Weights of a small transformer language model: 5506 steps.
MLP neurons of a small language model. Each row is named by its layer, matrix (gate and up: input weights) and neuron, and shows model dimensions 128-255. Each number is 500 + 40 x the weight over its row's rms, rounded and kept within 0 to 999. Numbers have three digits each. A neuron's up and down rows have the sign that makes its largest values positive.
A block is one neuron, or neurons of one layer that tend to fire together. Before each block is what it responds to, as a language model described it from the Wikipedia text at the highest values.

Kinship and role nouns. Nouns or word-final pieces naming a relation or rank just before a person's name, such as friend, son, uncle, cousin, marshal, boss; also assorted word-final pieces in other words (tribes, operas, ages).
L13.gate219:499534511510498511508457520462468572476459494471523577464516488499460526485510480542441560521433498466561499493502483541514458564541511529530512442480565557456518430531554500539484538508492532568468564493535525481505511500508473525512537468455481463501577485457453525495577497492480511453544475525560507543541484507502444540503532542563528485595532458516504449501518480523484437473479
L13.up219:480477520530494479443501520520519502534544529535547547548485533541486500586521477578478530449446466518579457515515409454535574505515422528459481512490486500437470537545504495492513513482489466525551516535435406512451558488479511532482470529478462497491445558432478517481484483450488480452539560537564495443503535509550450488468466517537529484457519507505502536576524498477472464507511
L13.gate225:489509494505503559493442514453461485489457480524479512526515558507430478456478485504570478522499518450462535511612571495578500544544482546493463482510503465545438553501404465533405475466439469522516555571576506518500476472508521533476471523536531472521387491476414500533478543417572481503508513475500575468456475522460544543497526555600541496530526550467496544561497462476567482507484
L13.up225:572502512446482469468468547445503524606483497527457546477533425541522561473575450534504513497451533466489536449538494445526402526515505490469566549478522481507567503511476523499501465497531419471477501446548518532561451513506420504484522523496570539535461489581461525447450580524586477504532499505481541577500482471391486477499494533442552505458552408507473553503472479453477465533504
L13.gate281:525450505513484616491467501558536522525497483484469502511561533530582520548500489543594499534532534376540550488468457519541489464572540530515522477556533434490516531460451428513417576469487515525477487428545448513520511513436449480541497515477497541503436592493461545471533496514416504472458501520517496507513475537582499469520502479521550520526475452521488534507568485512551454529530
L13.up281:526472471594577572508445496484445546529462520526519513412433538515407569536476481430440523481469537492547459521528587449466474525474469453469536476471492522497492418566552435503489519472477466522476491480528554548512537531544504527500510460554484480441464484534456530506479466519536483492498531571569578520537510488509495513590460470484512527524562448513521476488519478562441484436483
L13.gate329:526505469456459480528579529466575565460506479489470489457495479525470474453481551478482520438538487474480510530531492511515511516511559450495523492486523431502488444474473476461558579580550385569506545528560560465513517521505490520440492420506460439512547514406517484510531480494505554475453447587541450541457550518458452492488541492390523463532540495465450487480521482528442451490476
L13.up329:519529509515511474537519483489537511473404448464473495497425472490538498470511549514514534393599428565571411505476491557546523477459446440569488510454465513422518501505575483457529501525511446582505493526574531496550532505505558513468514488485463549471569517395459485528497534494532503539445458517449452507532551553505527495507501519463517526520470487500467530469547556549484488514443
L13.gate583:531482527480514531509526533457470444481487545511458504474491483478463485505511482506535496444515470397465585498560476483560510488519570527529499551502566543458456508483481512555523527511546517546512493494505428527489555504452610494455477554541497508517479483481459465460473496475491462434486499481478526503507523483510543558505550507535505487553504538431387494538521538480502517508452
L13.up583:540511480556535546493512549547399448505521428593495441485531493445527481523442511528540520509525495474458459413482474483501488468445482463507523551518521417581541500502530485501431506544543482539545517466571537533462517501521510510450547585464492512444479487565531463406454535532504523491507494470479541530517499435493485479550528510496456519601480608498475528535503477559573429505492
L13.gate715:452496517484474446469533524500487567521436460492555544529491587476580512450491440522453591515455542449513514548461423563523516519557443522531421377487475489521541491500508463483444448502421606446455493436589521514444516550558457498502575548476421535474459469478441547524514539479504451498525547461476559463484450473515510532514491528545464513505518476550548527523530526582506509494511
L13.up715:497430452448480508456547580589488488546507493504481532560446523500540512488557464584506487487535495494489530455482423506516513514542487505537472453521485454486559530512520498483467449480390547515454419482495522539444536444538507521465528485481457553530494533491514482553522518439465418475515464531535521537448483533502497579492459510539557424503463503524514549515536465529519455439531
L13.gate727:504415470459484504507489534505518545544564570568455422484463472461502562500577473482513580533502568516437501480543521594496468553521509492504551508468584598484531469539504532529523536515517478517438504479461444529470499434478490434511523545485482615421572437532489520534476526498462483459470533456479485493532413478504468495523494491574499570506511566515556428446555537558500532569455
L13.up727:414442507461541481452520532505466513495496499530467426561511531589477540530519439519489480488431553439599562442481473429458455525480481483500500428480532461476459571413495533467444515408463489450515449511452451503537571488563547562556510497485503513557461520565493554519556537460540489485551505527459509479459514514550529489509561512447474563419501548523503474522513478478461501459460
L13.gate984:521478482476590548473533536573440538511514483562502446469469548458481552460506571478497545503487420503494546547583461404500520478488555500566505444536497492485486476483544407418488550502527544556483490501449495485469529584519496461533546528540489574500509507536490529514441575611464521521492466529497523487554415469528434502506453511547437544573443446442512519473551541488507520505451
L13.up984:604501554557555557473457464494473505496498439444464477472461517530468508449457513495515554463450508497542540455532494501476526487528542425509502570423477493529554463458495466420495509531468431536483542476496437525501537571466577485535473582540476501518429535521489587556479557513533507510467516494519502478528497520518375445513492450501519478508517532493544519474545511462534441459476

Plural noun endings. Final piece of a common noun, often a plural suffix, ending a noun phrase after adjectives or quantifiers like various, some, eight: cl-ays, cult-ures, magaz-ines.
L20.gate92:475509483468484445464473420511503474510459476484464550540456495434489410534480532472464460496490507522530538536566567430579479516494535479424518500447485531578480478472506450437464482512462506521512508484514484542510557515536486536481542570473504497519482485552454494504449563560465489482535414517502475594490476519491441482571504488477489431483483481511498491481473595525485491556521
L20.up92:516555445514517513544372460441513488548496489489494556553530484436578461489513563509570462477487497516567491411511510354499486441485557465551449497585488501573501450516540511454510504479503583465520541496525525479466551491494442540482535514558469440540455515542563532496503501495506557472470488493435503506475508494502492479521447547517453481446524498457482472518460510512530552435480
L20.gate193:516475459515479524517495433488546537554535447539499548499551534464405481528501544434471495531533456509537538479483466427482444575558445480510538493534417505525473515472477520519439474457554510535567584515535486522531446557565446512495520462557536499507509471564431567528537526429526484514493471542516520523576477478489464476521507526516511512539491515496527443461504450528470588532420
L20.up193:493509470437482514512517555448514478509495515588497584484479471526499519509560519539510548535441530473450532504464499481489500494558495494444454483477511518549480457568498471401547521486514484500515548500526516516443440499471523531543532466566476522497489491505504515491447507483448612533527492544613486463522485538485424447469457466485572532514519530515540526505549508554528487526562
L20.gate350:519431480480464564545505479536481471607460559501469492544531502569547464504476525509467522544484467441549456571524506550477552576553481499443484444485407481500523517512479484418458484520425559482508564503542477445499498476467578468518582529516477506498558545497529486477503451497495475502486510457502503471420529551434523459480503498521543528518533484532490444507464478539477505542478
L20.up350:569477422479461507415494415505482514463528469508507504553552512446519522525514528523458453504560474459494458540564488478507426456522543453502615543434534499480529536493454521547494572555470546482583470449501484457644503516473501508488539502532533471533527459526498495548534565460475459520487394505510537474501484550520480493452496495504488433475421476466514497556444551504487498530461
L20.gate379:525497497452472469498542480530472547447596457557520511548413484420446509474491534464493490473513488578518548499550468532526423545463508473488479515462476453540490535527502473498456525550568539565450466550558475559408524437437456509425544525540539497496556487489547486536521519511467488475461400481521507476483517478470553495516506540420563515490527489463491561525553486445469460501483
L20.up379:473521449503466534545426436529550580470541490541524483505504506428474479546507543535498449511422551503485483498549426457529425480568572474508465511473474515597505469534474458561437491465554638552540545481467489444431496496479491503468501551560485538506570476519498511579534536475520475451574415451503485432456456469500529472482449476466543474498530497408535512471511482452499537428544
L20.gate382:528494457454483449480516502502564464611518559471522433498527485558440509543499523456436516495488516507531531426538522470578473586467566487498532452479437480545545538522468501448482506546531482468502526491511503544520519442491524522498465555464517495565505511551486535524527572446541444455510393432518525501420494473533441499535554567479513512549495558461520483505501474547480443503507
L20.up382:432511511488499498447473558528497524555471515542499543497472488528492522412585492511418509566488476519561526557528458615464553533467565489423435459479501509458545565460526474541489549460490437517527567498465454505521494471487536521463447485551560528535532506512466501415493518481403582474499553523490488519442515495450489469484456515484518620508569528488490497444528430500484545467503
L20.gate610:503508485468487547497520410580522519467458541506516469513496523471446483492475478480494492541498501497512464533534522507520453539506590547492487472449501452486487450494470428452452504452538628487500478450468428437510574462442462465502508478548489484525506503480596490485528435481491544464543431494527477463473558485516534428528542568457486532490451457536592535503508494484519517566497
L20.up610:498423407507517453552515470511451438512433482503534469522521503515498535505415421545550496466530521457509496526509514480487570571469462514559495525471486460440573486518564492487549509530505457535504536587420469520483569510488491471488408489487490450503523498490528532459433493513560561479508513527415507489548461508542569545510497488497557465554477446489476479478544555438464525431464
L20.gate768:510461543496518540429487487454574472518500532494564402476529524503492426538466555529467518516504448428496567464530503516565489455540485562500460497531471418470485483473449476509476453486426527556461538456525433516536487487490525506546531494545537532522510488526424529471430524469570432531499518495543516504462432471478455366491519505516442515485493526468503484578592427487471444505534
L20.up768:454521498460523544541445515505511510495564531405547524467529542517498471527551487529527542509584424437457503527466569531569490473523516544516407578490469514482509505541490460545532470491436486512501456502481487585558514438459459571540490484540623498553504571553468548549473527484539473542546554513574488552480510517529539402510509489499429481491526518418501474594483423516472457483491
L20.gate1009:497491477542598517441373526449434541496416525556590545486491521485457459508566471550442505413464487512494489464463535463465587529573486497487549533473562519495480472571505457480533575520481462554474481573552520500472564487446511567494502471530538439488484553437483497499532535525507528498493537563523514531497499519487460487526456562551515519496464540538452523505542531567489488541512
L20.up1009:548456435503515533497503483502490495484534486554522430489488552492510499468562560493464496499527487447522575477573433449474485496572440525452475534508544488504571533537522357559504597461495543532496555466497444460461508542450464500480521500545541454553474511493486495485481532508520489498540493468491539468461455550542476486457446488544558455529495557520497502444443407541434442523475

Table digits and word middles. Fires on pipes opening numbered table rows, decimal points in numbers like −7.4, and mid-word fragments such as susp|ic|ion and ill|um|ina.
L17.gate164:472533479402472507505531506584453496501508571485498526537562518523478446503504577503460464552502454482585536536558536520533437445461518459450538467602530524495549501454420443507520499537518488471591556493476446503540488545441535463554462471522479500508500452532514579453444483449425484519470461518546559521533540447516454498524525543541457430531560496469509547473510454507478470528473
L17.up164:559493492502493477468496466494484451458547451476464459544489491480473484511559551520476464421507522440529475482489496508454553517462460586518497458561468385521493505460502539486516472480484486467493445537426481425497493476439480453492449523484528526514489476535458525415570550520536482503533529522464485405482503446562518472471504487528457478499567484533472440512566463423537528509463

Chemical name suffixes. Word-final pieces of chemical compound names in chemistry text, such as -ide in chloride or sulfide and -one in peroxone; weaker on scattered mid-word pieces like g-ig and table numbers.
L13.gate54:559433552477442559536488491543522490501527432474434529506479441497510497471523552488485487484523523448533520449527488480486551518529564480499556490488476395473431497484603468579461461518474504488506590511508425530480555531535539475523503481466451540470431520496495554498553502530454502467506522501573523533536515461597476492564497545530495529461521436552612502531529519523484541476519
L13.up54:503390461585515511481411474470533502474534505483489531530490459548529489444543512516554475534536521463457477510554495484498498524475526484475486446558451455482527519471557537533517469466443464560438552514434476505419486417422490552533414538472449470540454517457499547458486411468473494494432572536478496489539510523507525477537482532476471572489518410518511524478501495469539432453557
L13.gate60:422509504427495523476493520412501583477500456524526476512508536562548563478540502510496499511533492437468512524521519539501517583532480582554503431548452561519478481564445509500466531504468478490508474483596541488459481568448451556477492544526483481577514478470514498516567539542491459477526466511461544498482554455496449544483497580508405510512469530464497539546444506611480486507532
L13.up60:472429468545470524532556570505470446494488507543559547510447482496521485419550572470555496512540457519472529435499470508495483487504499467486596459519558508527453492523437530523570493528618530469491526472533495470519515570531560609519501641535460506479559521457521458479513512557540529439464439520522562538480536517569498517546491515553448505411538502424501581491451518494509568474488
L13.gate457:515576447503479581448411494502440530497489459549476477507510597512493507585540550466529458498513533441473456523494503531513478492541536534565530513534560495513506518485430528540505413510512455581442444502544444454471480489473507507490562533535494470533528533533586462446504487475524475457512496509492485510563517501495502510498522491533446532525469453498528507533489473544531560556502
L13.up457:537445561436542497518547526512552506526476490476520516468537539495527495493486538475574489536527505472545503505502467438501483488485477477570536455533488452488477536531573517538501551404560521468492479475490529489509518528432540376555544484482535535492436542618551577467515535481537543509528473527512571504519564455507487550489519496553437564496447482499544581498496521517494495523539
L13.gate596:522414508526522498505529510572482429482547536503498575552484507529486511468557505516545538523554577492539441521604498417565498526483491516518512499502498507510441536502501488463487533484477473502435440521488481539503505520453482437500518501507405518447528478424507495522532526523552408487571542510511536519527435476520568526487459504491452480488463447440523518524544453573526512465492
L13.up596:506468491476446456497424492493555526563527519509465527503549495474493508518506480541493534464516497556450513529487500509524517550479517452469510469478517570498526532533544510504459530481497523532500421504539411485542520588504417523491527457476540492488509437446484429586488480489542488516525443430414502468488502494457546574428494496506488513461501550492512563430494494556525452455550
L13.gate828:459467446526431520506476535509438567474468501514483520468521497511486478558486480474508453458505492493472482573497514492520510477521505422461426513501549525486463424522498465575412459501444461501491522516493543528498506536457476467534449510460539494528459449426533497490472481482550451506476625485449491498558533539485589502536458462480558434453516475513492494474533498483503496532405
L13.up828:459433524544475474446473477515518513411525386421531492496483474546541527420481500480527614432499501514582472475493497572493470518487538467476493580527501441417515457510533469516489493486439540462507446485491513526488513515492531443561407582511514499525507512546468445409473508488519527552509448531526445537605560481559505494548536572458482521505523451507464516493513528454562494482515
L13.gate837:475496439513470546547446485495556511422472455514489452496605485476595566523554518523480554508523456513473480488468454528514464451471546515426479470512559502407494505495486473534476494490537491430541449508499556451513469525476500579486481555448439550501512525504567468420532547494549490419510506468582487537510534512518502426473572512526541554602527492471528537505482492520469494541518
L13.up837:495415492487609494517462493516493532495525455486432521488467519590463486556467511435584483521458492455482446525499523526567481550557439512487503451494542458499580456516521515483462439501505507518470537542508445451534442408506522538445464536443506502482531457498452522473498500453493508485550543478502528488494618561439410512545461567452551551486546429514508481453541456510471499507545
L13.gate983:462473492461483555454513503497472529530534510546462479464525496509474503521491516493464429507563571500488520543549521464507521512535471576589487478539459542548572474539468473511493582590510536558497542446529509485492507462433436458556539536478546498515550436477500483543511524604535590475620488466485509453511532458493464509469597495467455449482498510571570490442494494561494490460465
L13.up983:440466483538444507519523525435592479511474469506539500493464526475529470484500524504440500559557493434504455441498509520472566469436475495478470512513494558548491477584495506484521543526429483549562483517524492469510479522498421519480523569536554504469386521546420562537560470500469488516516432491573502472500534472556483485386434537527441470596492439452468471471496452568419484532508
L13.gate1019:478452515524482488509474520508543519499526489508468505473537493483478471529476545610575446568443521475459519544544489466517502497434561556558454510517461540544451463431461500583478530503542502423575506459522498430463511554466520495492519468497501574502523491444411513464513535634482469539493507496544468525490472466434546525472506534478517490512530512470518533547496485540500459423418
L13.up1019:523441477479435504467504498442547502558496469506478571480535432572517546475537493467576529552483454466496485525501465568496545548461505510439475506573443517506496429515458528548541555446497505476524460513499519547459493486360460480474468496541504529509563512474490507451538517481460440440535477436464499521508546501514485459512424552501461490493461549487506524454490469592552511566547

Word-initial fragment tokens. Short first pieces of longer split words, often p, l, c after and, a comma or hyphen (p-ollution, l-ysine, p-urchasing), plus stray numbers.
L20.gate30:435390542495517505497480635467555569510586493518522463508537539544442533481504554525506496499403577547467479550468454437528574493545478489484488479508504567469518533463588502529491524579562503441481487480516471468447517461501507472462523441524478435520490443404491520514526518499492488492500499486524509535441473475463484481528513526505476469506534466491485480490528503543518500519532
L20.up30:475503446486437539457471486465500482551548514517530481488503502567462417430443505428471548489486453533489403585510468514529474527539485565463451494525442520493405498494525492535439444469526488463482523437451459513468534522507487444512473559536501516502470504460463532484526519502497435455539545484521478539471521449535489490501542565481481501492473460463597487443473442568597464483500
L20.gate81:473490550527453486545442534497521479555531518525583489441432489529535526523492464439480529500566484532459471480473420517539477531469507557430443444431443449489503517540430501521474415562521587410536559466601479538456490478463483420450448511578501523477502559528509511470435516448504494554529454494481487462463496589501492509510466565534504473475484490507551404506492485552510533498527
L20.up81:485487480501514496472499575414475455423510517582495488498457521508581523406507532465565506516529527500484471431494508546511523522583460541459475495556447480500522515508441533560427524523532514476503455493555509500525519529441460491465520483504425531477516479487570453518494468563505508506429521515485459522515465494490476536503496544509503523459483547508529492531492470565488503499445
L20.gate247:429483507491485524518472429464482511522426519425538526483551453520485480531433466490515516570495479449471520499435533452539490542482427494503496502487457512506490500502517560520492540543513491529458529458469572523520530512505490562518550459560513424547460544520511492531528423492562478560524533444560448534455507515540507509428453590536585461486507488484585501488533481474465498501490
L20.up247:518504488575501511452426474498515456537489414510554486516513470402439529519517511500517505509522521501491541508494487402520554468476453565509601492521510470526446528621546518516503480511476498510457515524516480513514467504533543432473562497495481542537434395485521447523520484478471510564512465531513456469539448462512454486511436543560523538485488464529528567518545549504402462564466
L20.gate397:536512480548451503582464483514466517457527567492481435495503466417514498495528467446466533557489437479513468505556523465441454505535464502477486489444456539540522478498441555549504505497432557570515471475451459505444530499493500530546452459446435490457501462606476444503503467506554476501606527471475438570553525497498566517510485486444426482444534433442596482417502484515517495471508
L20.up397:459514552577566545498521495529540527538458514513501530504485460449459515443466546449457508414555485583476490484576496532536444447477487451501500559472455514592506543488431495391591564520484517543554533546513540417553476545445492454440533490536469535514468403499462531456476513480623552537489490483487490495532502529528521482491492473546517487455447564532529526489532435516500424497513
L20.gate557:512507439441598454529465501528505467507459540582510559478480464502523562491533491494442549566458482473516486513508523533589498505461450521509505513544471525495532464529438608536504523569526466488464528414466537513552511511492446520494509529511491466498529471436437491538482446477517500467545566404499543429526561518519516503518472448554428414511494509476510428511520472527503486541474
L20.up557:486567484483569516522455596509502546558494522541493513461508508456493522499500519487507522472490514485495499563507463478527571562478499519461512462530434532575499529511565578497514474559528462436541535494488506503468479508453498478520513414506435443501455533512486488448523541510477518508531508440486518523494505538442516536535453567621439464457564555519477502450399526544434514488467
L20.gate643:477421482507620478466450471482544445514510490527473471562535527552396497520540557510504554514467492466488487503489461512503532498495462480487508441489536504446434514563473517508441398471519453431533544473554545555510533418532457519474476482478512493479420480467523503576496526501529443501490549480475429573512497548457515497484483530536481507466568496481513512468486434540479516468478
L20.up643:517476486472516554460415507535406534516466394537555422514504536542448497507520512412522579467496446436473522591585433509476553531515475533480449563538420477462417469460505491449468503547525560486489476523506431514491461515440525473513525482434448451542510567452532522444512533553496483456445526524537493488538508515502530483505490650530494470487518422464488555461482494532535489535505
L20.gate886:515430483453487467499522479486463505432499532522512447534567481494484500448498429506458558510532454523466500541474509537486562539505456496567372464538457417516493566511423562486445526599558532547539510477459483464522520433511537495501509570530499469487537425498523505459450487466523525513473507471500469466468456539468469512496507511478532512493478527532543378488562487489493480495518
L20.up886:490466529561543489475460438528527486494492476484503477467526423547484511499454530553518561563486529419488425494534501475547526562508524598532483552594388446505484525518549542461520496571553567533462498484456495485523593544529497526513489489536528465494550537474449499497562511546467485479434474471581499504396383540536546521471533553514524602505506539535536511487481464529505467507465
L20.gate916:527483463499503501432510459486563478544484482494542568471454491425503540482468548521488580535530550430537497545554489476600516509557421505465464540480492576461583524536485531500504476500503460523502498473528471493502502513456490467529581528495412557523533506554472555491498519476552477527487472507467378553523593511470401551463508535523451518530569461534512431511501482551523524501507
L20.up916:451513440402461438441525488503457518521508595484454452524460505533440519468494480443467484461455534466458508522547494465424493477500479534457366556545541500537490492514483475505479540489487547441507538415524543509516476431499438486486557489557536522506523531479505509552503528465486620545513524535526486584470536543539486526500491523510571582514481468552551485480501512544467564538529

Numeral starts in measurements. First digits of numbers in technical or descriptive text, such as range of 1,500 or 20 to 180 mg. It also fires weakly on sentence-final periods, "es and" plural joins, and "or"/slash separators.
L17.gate751:507500508525517504552431498448471561486473473517461426500537499528497519447495498544451529498526490444484509590491529526521469539506495519463558454538439431483544499453446521453531458491464562484476443446530510533600474372476531463483559505498479481501497481549488462516518492482570518494571495522515484473510453490485486518502466603490418585542545461507605410450483483448459509540477
L17.up751:478472535491535576473433529496487522528518487606560452515537570492498419491487472466470526553567520461514540502440544525511501493492452484472501492476503459476575534549552488461422510523489479467427462539543467473526498495469450542533508450503454500487492513469553501461524490527513551502416538546500484562510449436515474610477502529482487481480447360467494509517523453512464472535505